Weights of a small transformer language model.
Architecture: LayerNorm before each block, learned positions, biases, tied embeddings.
Training: 276M tokens, 8429 steps.
MLP neurons of a small language model. Each row is named by its layer, matrix (up: input weights) and neuron, and shows model dimensions 0-127. Each number is 50 + 10 x the weight over its row's rms, rounded and kept within 0 to 99.
After each neuron's rows, "fires after" lists the tokens most often just before its 100 highest values on Wikipedia text that the model never trained on.

L5.up886:54 51 41 69 37 55 54 34 47 41 63 24 42 79 63 68 53 54 44 50 52 45 38 50 67 65 56 49 48 55 51 59 25 46 54 56 42 44 68 62 43 36 37 42 64 52 53 64 47 62 41 41 51 53 56 51 46 64 32 44 43 54 46 39 62 49 57 27 62 45 55 54 63 58 50 50 56 53 62 78 57 41 46 45 45 37 29 58 42 39 42 40 32 47 50 67 38 47 48 42 37 66 59 49 46 35 54 30 58 49 49 63 57 41 53 41 51 40 66 40 65 46 47 48 69 48 47 46
fires after: "="

L5.up284:53 50 35 44 47 45 60 43 46 49 38 49 55 51 41 49 76 37 31 56 45 30 51 56 40 49 52 64 39 34 61 61 53 48 63 50 45 48 72 54 53 54 39 55 46 53 38 55 54 43 51 47 48 62 45 72 45 51 63 49 47 71 39 38 60 39 45 51 58 53 42 61 56 52 49 62 49 35 52 56 57 49 71 53 55 44 47 48 45 51 46 76 45 39 59 59 48 45 48 50 65 55 59 43 54 51 48 61 52 34 46 48 61 26 33 39 48 56 55 58 61 43 45 42 58 60 57 31
fires after: "=", " to", " =", " res", " I"

L5.up205:58 48 45 46 47 36 61 48 33 47 55 35 33 43 45 39 45 41 59 46 55 46 52 45 59 50 43 50 39 57 44 55 54 41 69 41 62 62 29 53 46 60 61 60 54 53 30 42 43 47 41 45 53 56 48 60 41 50 55 62 61 53 57 53 53 32 62 64 51 48 45 49 76 51 40 48 71 56 28 51 56 50 59 60 53 48 56 64 36 55 39 72 50 49 42 61 63 42 39 58 64 50 60 60 53 31 50 55 62 41 40 55 50 39 59 46 47 35 51 60 69 47 49 53 39 49 62 37
fires after: "=", ":", " ="

L5.up9:46 32 62 56 53 54 50 55 42 50 57 29 61 54 71 56 65 37 31 41 60 65 52 53 56 48 42 48 66 52 52 63 53 60 57 44 64 42 42 62 55 75 48 48 53 54 41 62 44 43 47 50 44 45 58 52 51 57 53 65 29 55 61 55 55 66 58 41 54 73 55 55 62 41 45 34 47 48 60 39 62 49 66 51 51 52 56 55 45 40 62 49 58 55 51 46 41 40 43 48 42 59 39 62 27 47 65 40 53 42 65 51 33 63 57 52 55 44 40 60 63 40 65 58 43 40 67 48
fires after: ".", ",", " in"

L5.up831:66 52 51 42 46 60 61 68 51 53 73 40 23 63 59 37 42 54 55 38 48 61 38 53 44 44 48 49 64 59 45 55 67 35 34 40 35 43 35 53 40 57 43 36 50 36 54 37 58 51 69 46 60 35 66 30 51 34 63 39 61 52 61 37 35 46 52 52 54 53 55 67 40 50 39 37 60 50 73 50 52 46 48 39 59 40 36 48 39 53 48 44 59 42 67 43 52 65 34 42 68 58 42 49 56 50 59 59 48 40 38 59 65 56 57 49 46 45 41 54 34 58 54 48 43 58 57 67
fires after: ".", "\n\n", "\n"

L5.up490:61 66 57 70 55 37 40 75 28 47 45 44 52 66 58 53 47 46 43 53 41 47 56 48 53 43 58 58 49 50 47 46 39 54 49 53 48 44 56 64 56 63 42 61 49 49 29 33 47 55 48 37 35 58 28 42 46 55 51 53 40 43 56 46 52 43 52 58 49 60 40 61 52 60 31 47 38 64 43 41 33 48 61 63 56 49 62 36 52 48 45 66 49 59 35 49 48 55 31 47 49 68 56 57 47 66 50 42 40 49 56 58 55 49 28 49 40 52 50 61 50 49 47 49 30 41 40 52
fires after: ",", " in", " and", " (", " |", ":"

L5.up344:54 69 62 59 58 41 44 72 42 30 66 39 42 49 49 48 52 64 57 74 45 47 37 52 32 52 44 24 48 56 42 53 54 39 57 47 39 49 65 38 59 65 54 49 40 49 64 34 50 48 56 44 43 52 46 22 68 37 77 52 52 57 61 52 69 57 47 51 60 67 46 38 53 43 61 50 46 50 40 53 48 56 47 54 45 43 31 44 58 53 52 70 46 46 41 71 34 35 39 52 56 60 61 49 34 46 36 45 65 52 37 48 49 51 44 46 58 40 45 59 50 59 43 57 53 55 65 47
fires after: "In", " in", " In", " ("

L5.up115:49 60 58 32 58 48 23 37 56 52 38 53 43 57 37 41 33 45 41 67 47 62 51 62 47 44 48 39 49 42 43 65 49 57 53 55 54 65 62 53 44 39 57 60 36 50 50 55 42 50 32 46 39 46 51 37 69 40 37 64 45 59 54 56 46 46 48 53 56 70 60 65 71 53 52 37 60 60 42 55 59 59 59 35 43 61 52 64 52 48 68 55 58 50 44 43 48 50 45 37 55 43 54 51 43 52 57 50 56 49 43 46 44 53 55 31 57 41 35 34 55 59 38 41 53 57 62 40
fires after: " the", " on", "On", " up", " On"

L5.up409:44 52 48 53 68 73 25 80 50 55 36 40 60 50 61 50 38 43 47 51 61 69 45 61 53 48 52 54 35 68 59 58 50 61 44 40 64 55 45 51 59 63 55 57 49 58 45 55 52 45 44 34 53 48 44 41 51 55 28 55 33 22 64 49 28 32 56 61 40 48 63 46 47 43 37 62 59 44 56 39 53 48 57 36 54 68 42 52 44 46 52 53 60 56 53 46 75 73 46 47 54 56 35 59 41 56 51 43 59 59 36 42 57 53 55 48 54 55 55 26 48 41 38 52 52 54 54 64
fires after: " the", " on", " On", "On", "Al", "-"

L5.up342:60 39 43 49 59 33 42 46 60 50 72 42 37 53 58 58 48 51 62 40 52 40 45 52 46 52 50 61 57 53 46 61 43 29 62 33 47 55 37 61 52 48 58 59 47 58 57 49 45 50 56 25 63 41 50 45 49 51 52 45 50 50 45 45 33 65 60 54 65 58 36 49 55 52 53 57 68 72 62 65 53 40 57 43 57 42 50 50 44 60 37 57 49 53 68 61 57 64 62 50 49 57 40 43 39 51 48 29 74 50 48 67 56 47 31 27 44 55 57 43 64 61 41 48 46 64 56 51
fires after: ".", "=", " $"